Part of a small language model's weights: 8 layers, RMSNorm before each block.
MLP neurons of a small language model. Each row is named by its layer, matrix (gate and up: input weights) and neuron, and shows model dimensions 48-175. Each number is 128 + 32 x the weight over its row's rms, rounded and kept within 0 to 255. A neuron's up and down rows have the sign that makes its largest values positive.
Before each neuron's rows, "fires on" lists the tokens most often at its 100 highest values on Wikipedia text that the model never trained on. A number after a token or word is its count.

fires on: "\n" 21, "ion " 11, "position " 10, "ity " 10, "ic " 6
L2.gate326 [123  56 165 173 102 130 119 143 160 161 143 131 141 115 124 106 130 179 118 139 140 154 130 145 127 121 149 139 151  81  93  97 140 169 115 103 158 120 146  89 218 124 109 167 132 125  98 124 179 100 161  91  99 139 163 134 137  87 173 144 126  91 112 149 151 126 184 100 132 124  85 146 141 128 152  71  93 122 127 131 153 124 143 111 163 114 123 172 135  83  75  63 112  98 115  84 109 128 134 117 145 181  71 113 182  96 148 142  86 177 165 161  99 131 138 156 105 100 151 166 194 185 123 106 104 162 110  92]
L2.up326 [105 103 113 152 114  82 127 136 144 130 153 135 113 118 142 149 120 107 125 154 129 192 161  85 133 113 181 140 125 135  89  86 143 120 179  95 133 124 164 131 161 191  66 158  79 146  58 194 130 118 179  87  85 139 166 159 103  71 104 136 139 171 123  95 146 137 221  94 120  83  91 121  77 157 132  96 123  95  84 138 132 165  87 134 111 132 135 108 160 155  66  48 101 117 139  69  74 141 181  87 126  85 147 132 202  89 126 151  94 189 130 104  83 116 120 120 126 106 118 130 148 154 145 155 121 121 160 130]

fires on: "elec" 30, "fac" 24, "resul" 24, "buil" 8, "scor" 4, "establ" 4
L2.gate328 [ 74 123 141 188 119 143 154 105 122  79 199 156 132 136 185 129 122 133 120 117 111  85 158 125 132 135 148 169  72 177  84 155 146 122 103 123 106 146 102 167  99 100 122 137  78  78 150 116 134 172 122 112  71 104 135 167 161 111 165 137 102 126 103 147 106 154 148 225 160 137 146 108 179 108 121 129 147 130  95 134  93 119  94 151  96 146 120 170 164 154 124  99  89 107 179 142 189 104 127 178 187 130 164 135 161 200  94 113 159 134  62 101 161 109 142 199 114  83 112 124  69 120  92  91 158  87 133 156]
L2.up328 [134 132  69 130 164 102 134 106 122 149  89  79 148 112 101 143 179  93 125 132 137 140 146 102 113  94 166 170  97 133 158 103 148 145 120 161  88 176 101 183 117  97 123 177 115 131 105 136 119 124 114  89 138  83 119 144  90 141 138 103  98 151  74 149 119 150  90 148 139 140 160  79 137  68 121 140 131  91 123 123 140  46 172 109 116 114 184  90 194 117 164 153 101  70 140 117 131 148 120  91 193  93 167 119 127 113 143  63 152 119 135  76 162 124  64  69 117  91 164 180 126  83 121 131 117 136 194  59]

fires on: "Th" 41, "tw" 25, "—" 15, "Tw" 11, "^{" 6
L2.gate265 [167 118 122 142 149 143 173  87 115 127 139 144 132  76 154  69 207 179 133  92  81  85  91  88  53 160 117 146 105 128  64 126 118 157 156 114 129  80 117 121 111 139 134  95  74 147 111  98 173 155 154 149 150 162 119 153 138 146 170 112  98 133 196 146 140 166 166  49 108 175 165 106 160 165 106 125 129 121  70 157 130 181 184  90 137  56 128 157  35 191 134 102 133 124 124  81 130 112 136 123 140 113 114  97 126  47 164 100 138 113  79  94 164 100  83 131 156 166 106 118 163 129 138 132  98 105 162  57]
L2.up265 [162  87 135 115 166 138 189  77 111 125 142 131 146  79 158  93 198 171 137 101 145 125 119 107  84 174 123 141 132 128  72 167 115 141 165 135 143 109  93 109 148 119  95  86  59 182 103 119 187 144 131 156 151 165 130 142 161 136 185 135 115 110 173 120 132 136 159  77 127 174 160 156 142 131 118  94 127 156  51 134 156 157 156  99 168  56 128 184  68 161 158 144 124 115 134  94  96 111 130 104 167  87  99  71 118  77 132  70 165 134  74  95 165 114  70 106 122 150  95 134 121 145 142 116 107 131 118  70]

fires on: "fin" 53, "appear" 10, "ation" 8, "made " 7, "Fin" 6
L2.gate202 [126 144 149 161 159 129 135 166 204 160 182 154 104 161 147 119 121 140 155 111 163  84  43 104 137  74 122 122 117 154  97 146  88 167  90 130 155 175 126 133  95 155 106 124 132 138 119 150  95 120 106 102  76 129 127 150 192 133  95  96 135 130 138 109  99 107 101 142 119 148 130 131 149 156 142 146 126 125 124 124 139 103 136  91 185 144 114 171  96  78 126 173 187  89 118 125 145 142 167 128  85 135 100  95 167  76 166 155  92  80 113 101 103 129  95 126 115 117 230 219  81 144 153 128  69  91 157 175]
L2.up202 [145 139 136 143 132 100 180 202 154 181 160 115 157 155 101 128 116 148 123 125 131 102  34 143 137  97 124 121 101 144  66 178  77 160  93 102 133 152 112 129  89 108 120 121 113 165  75 146 121 143  75  90 105 128 115 142 163 135  99  97 159  83  90 128  98 117 141  93 157 142 158 153 138 141 132 148 136 133 112 124 145  71 142  57 183 149 109 198 126 125 104 119 166 124 169 126 201  88 130 139  99 139  85  89 130  95 132 173  62  67 117 115 100 145  95 157 132 122 166 208 109 147 125 145  75 141 180 195]

fires on: "ost" 42, "suc" 23, "by" 9, "iss" 8, "post" 6
L2.gate116 [108 140 112 127 139 129 159 157 118 139 151 122 144 123 173 137 136 165  77 122 184 100 128 156 123  51  85 123  67 120 119 106 147 144 149 107 102 118 134 128 145 122 164 158  74 164 107 114 139 146 111 154 127 127 121 121 148 162  72 138 141 114 159 163 130  75 195 146 139 138 122 107 108 113 107 143 104  88 115 171 152 102 119 169 113 139 167 179  72 161 104  89  98 138 137 147  56  99  75  88 136  71 184 103 122 106 134 117 134 110 102 173  82  67 177 120  84 104 172 152 140  66  32 131 126 164 129 138]
L2.up116 [136 119 122 140 138 148 143 181 136  82  76 147 147 148  96 145 122 122 123 105 135 187 121 140 144 150 130  97 142  54 140 106 179 143 105 149 146 172  71 100 140  96  93 131 138 128 104 130  77 114 150 160 164 113 144 154 109 149 147 136 171 167 125 153 139 196 125 172 120 134 135 172 106  51 119  90 196  98 110 159 115 148 113 184 115  89 165  71 102 131  90  91 125 133 167 117 127 139 154 158 157 106 138 111 126 155 133 150 172 152 128 146 124 142  84 133 154 112  52 152  84 132 112   0 159 116 110 113]

fires on: "milli" 21, "resp" 18, "exp" 16, "otes " 10, "care" 6, "tw" 5
L2.gate195 [131 100 172 126 198 119 120 123 167 103 115 106 101  92 183 127 180 156 135  74 200 100 135 101 123  72 117 129 145  68 142 116 152 165  82 127 164 136 106 153 140 121  70  99 117  31 154 118 129 167 184 131 123 145 106 116 167 151 172 142 154 189 133  95 168 112 123 107 123  66 194 168 152 138 137 159  81 104 146 147 108  96 160 115 133 142  82 132 119 167 103 141 135 112 150 108 118 114  60 147  84 121 136 105 105 131 103 176  95 170  85 173 138 152 141 166 103 173 121 131 134 120 126 101 163 122 150  87]
L2.up195 [ 94  98 142 121 168 219 146  90 141 132 129  90  76 109 107 144 167 134 156 104  96 150 212 172  94 162 148 125 152 101 116 101 165 106 147 150 121 108 120 107  94 113  48 160 106 107 155 125 134 151 127  99 191 124 152 138 124 174 124 131 158 140 151  77 137 109 146 163 163  86 194  89  94 126 195  96 102 122 108 129 109  73 152 124 156 151 121  88 120 145 107 176 149 130 111 132 147  70 147 105 133  90 157 100  93 145 107 175 101  67  93  89 148 141  99 161  95 122  79 125 118 148 117  71 182 165 123 177]

fires on: "at" 51, "vari" 8, "stat" 5, "two " 4
L2.gate354 [103 176 107 134 141 106 111 123  93  79 115 105 104  93  71 147 133 140 116 137 124 100 139 127 170 157 181 156 120  79 119 154 111 196 147  99 123 118 157 138  77 171 100 125 149 123 114 141  85 164 140  84 112 147 133  66 122 175 160 150 111 142 119  87  97 149 125 197 143 169  84 125 151  91  82 102 119 150 131 106  80 131  93  62 175  98 120 161 129 129 111 118 166 164 105  96 113 148  88 122 121 102 123  97 130 125 120 147 153  94 148 111 147 155 144 139 127 118 174 120 130 143 134 129 111 171 102 143]
L2.up354 [147 132 124 207 143 119 221 163 171 162 148 113 148  83 101 113 177  80 134 111 126 142 155  93  73 105 132  93 104 171 128  80 122 154 165 160  92 111 165  83  99 118  94 131 102 146 133 194 171 136 109  54 106 144 176 106 136 149  71  82 120 115 120  92 139 159 137  46 158 214 145 137 130 107 163 169 124 143 166 160 131 147  93 138 127  82 125 115 147 115  82 102  90 114 179  93 108 122 158 155 125 121 168 142 163 102  92  99 164  82 121 140 128 126 124 147  80 124 160 154 137 127  79 180 108 153 169 137]

fires on: "Gu" 44, "gu" 21, "equ" 16, "mil" 12, "stand" 4
L2.gate55 [ 97 128 137 133 103 144 115 218 134  67 108 156 160 176 115  83 102 144 159 181 186 111 154 104 143 110 180 151 110 105 176  94 110 139 148 149 183 111 130 149 109  98 102 139  90 138 153 133 114  75 193 103 148 120  82 152 130 119 174  94  84 117 199 109 129  99 163 113 133 163 152 149  77 109 170 105 156  99  76 165 147 230  95  73  86 115 166  61 124 140 164 112  77 159 162 105 128  72 177 160 103 161 116 171 112  96 151 125 125 152 150 157 149  80 153 116 139 128 183 119 154  77 147 111 170 107 164 118]
L2.up55 [211 118 159 111 143 154 116  88 115 163  60 149 123 175 134 127 160 150 195 162 129 153 129 162  95 107 161 112 131 103 140 163  93 124 171 207 156 134 139 132  74 113  42 142 103 152 172 120 121 149 162 149 111  81 124 175 121 176 131 123 131 112 159  88 173  71 217 125 135 110 187 110 145 161 141 120 132  79 156 117  60 117 129 102 124 164 148 122 105 129 163 126 158  69 157  92  92 121 177 139 119 118 133 153 110 119 104  98 127  79  91 105 112 170 138 199 130  95 108 133 125 112  99 110 167  91  83 171]

fires on: "rel" 35, "usin" 20, "itic" 6, "mis" 6, "Rel" 5, "his " 5
L2.gate351 [119 154  64 168  69 144 176 128 134 156 135  82 127 127 151 135  93 150 178 166 179 152  92 139  98 103 119 141 153 142  89 141 122 122 125 149 138 111 104  91 129 150 123 186 156 131 164 183 128 134 142  83 135 141 166  62 100 176 157 149 115 123 137 139 173 111 112 124 130 125 115 121 114 104 126  80  97 162 134 161  99 159 104 116 157 133  83 108 128 110 225 104  61 108 203 118 103 146 145 148 163 127 186 135 175 113  91  77  89 113 150 132 130 132 163  98 158 113 158 135 146 167 113  93 159 162 133  77]
L2.up351 [127  67 120 131  92 134 185 126 161  81 142 154 165 126 126 142 135 162 192 184 176 157  86 152  93 143  94 110 100 174 141 120  85 115 186 113 164 115 140  75 105 167 172 171 121 122 151 136 162 150  87 190 133 119  48  91 114 147 151 140 126 127  99 140 111 171 118 102 191 172 119  84 128 121 145 146 169 136  56 150 109 179  88 157 126 121  59 111  75 150 152 137 130 141 130  81 132  97  66 163 116 136 165 199 121 175 116 108 154 136 157 123 142 158 145  94  97 125 114 115 126 130  91 139 108 113  67  70]

fires on: "album " 14, "m " 12, "k " 10, "(" 7, "l " 7, "op " 7
L2.gate80 [147 124  66 164  98 146 103 181  48 155 106 114 128 104 164 161 150 101 140  90 149 166 120 117 131 130 108 189 122 102 116 147 127 118 119 122 150 146 158 157  72  86 147 207 143 187  88 144  81 154 104 153 138 131 114  83  82 164 131 115 156 113 183 136 157 100  71  91 145 131 105 192  93  85 147 197 136 115 130 148 217 112 187 110 144 170 116 120 112 145 166 153 142 134 127 147 138 136 120  81 114 142 123  90 139 169 182 137  91  50 129 120 107 121  79 103 186  92 110 110 127  96 139 139  60 126 119 151]
L2.up80 [152 174 140 163 162 164  86 215  87 173  88  45 144 153 146 101 155 119 134 134  73  84  86 105 142 159 127 157 151 123  87 117  77 138 117 178 122 165 142 160  98 111 149 175 112 118 104 167 113  90 146 114 119 155 122  53 135 189 136 146 174 105 149 124 168 132 115 106 128  89 145 117 117 120 127 163 185 109 136  72 157  98 151 125  92 177 133  89 106 136 143 134 150 104 142  93 128 131 142 131 133  86 115 116 117  82 135 107  46  56 100 113 131 137  84  65 119 124 142 131  67 140 158 121 122 127 136 164]

fires on: "ing " 43, "e " 8, "ome " 8, "ite " 8, "ed " 7
L2.gate109 [113 130 115 118 136 133 110  78 162 188  72 140 117 203 113 115 121 159 138 144  30 125 212 129 130 155 184 144 147 130 106 140 156 142 117  96 116 138  87  98  74 115 131 145 159 117 145 126 126 129 187 132 118 134 179 104  90 141 140 154 139 154 133 126 187 108  83 146 127 123  92  91 105 129 150 104 141 133 209 137 133  89 101 137 125 138 225 104 112 166 179 162  98 106 145 112 142 101 194 151 121  84 114 159 153 185 148 156  99 114 136  94 128 174 112 150 143 100  88 121  84 116 130 110 141 139 113 132]
L2.up109 [ 79 127 123 127 136 189 161 151 157 122 162 176 117 140 108  75 151 111 105 146 146 153 111 137 108  58 149 118 131 183 140 102 153 141 155 120 117 178 162 112 141 149 107 107  64  99  96 182  76 147 107  83 126 132 157 169 137 188 127 113 145  58 129  83 110 148 124  98 162 112 128 121  95  94 115 151 190 103 118 113  64 139 133  99  71 136  99 138 116 211 146 144 103 112 126  99 123  56 148  73 187 134  97 118 139  82 125 144 148  71 160 111 142 122  97 118 134 114 148 125 106 167 142 131 110 106 129 111]

fires on: "St" 59, "Cent" 36
L2.gate88 [ 55 135  53 107 128  70 149 135  83 161 120 145 140 122 126 128 150 162 121 127 150 123 136 192  99 176  92 142 173 118 131  88  88 155 131 102 152 111 145 124 154 106 143 136 134  88 147 113 141 162 108 140 199 143 154 130 123 162 175  64 127 131 106 173 153 129 123  94  89 114  91 126  70  97 127  93 151 146 111 119  97  96  87 100 122 188  76 133  57 178 127 115  51 132 140 126 118  98 131 142 161  89 145 149 129 136 124 127  83 127 135 169  85  52 172 119 119 167 100 133 111 149 193 132 155  94 168 104]
L2.up88 [ 89 120  99 103  95  32 180 111 164 171 153 192 121 153 104 162 188 138 151 146 158 160 134 204  96 138 126 145 169 125 147 134 115 127 157 118 118 140 156 111 132  64 130 110 165  93 105 119 148 155 138 110 194 140 122 120  76 122 150  65 130 111 115 128 158 147 168 116 144 114 126 112  47 116 130  79 172 144 194 107 134 144 111 126 158 174  94 101  62 148 113 110  53 136 169  92 106 168 150  97 161  79 179 156 134 152  80 157  89 134  76 155 137  96 125 152 158 157  73 105 163 178 161 154 157 167 180  91]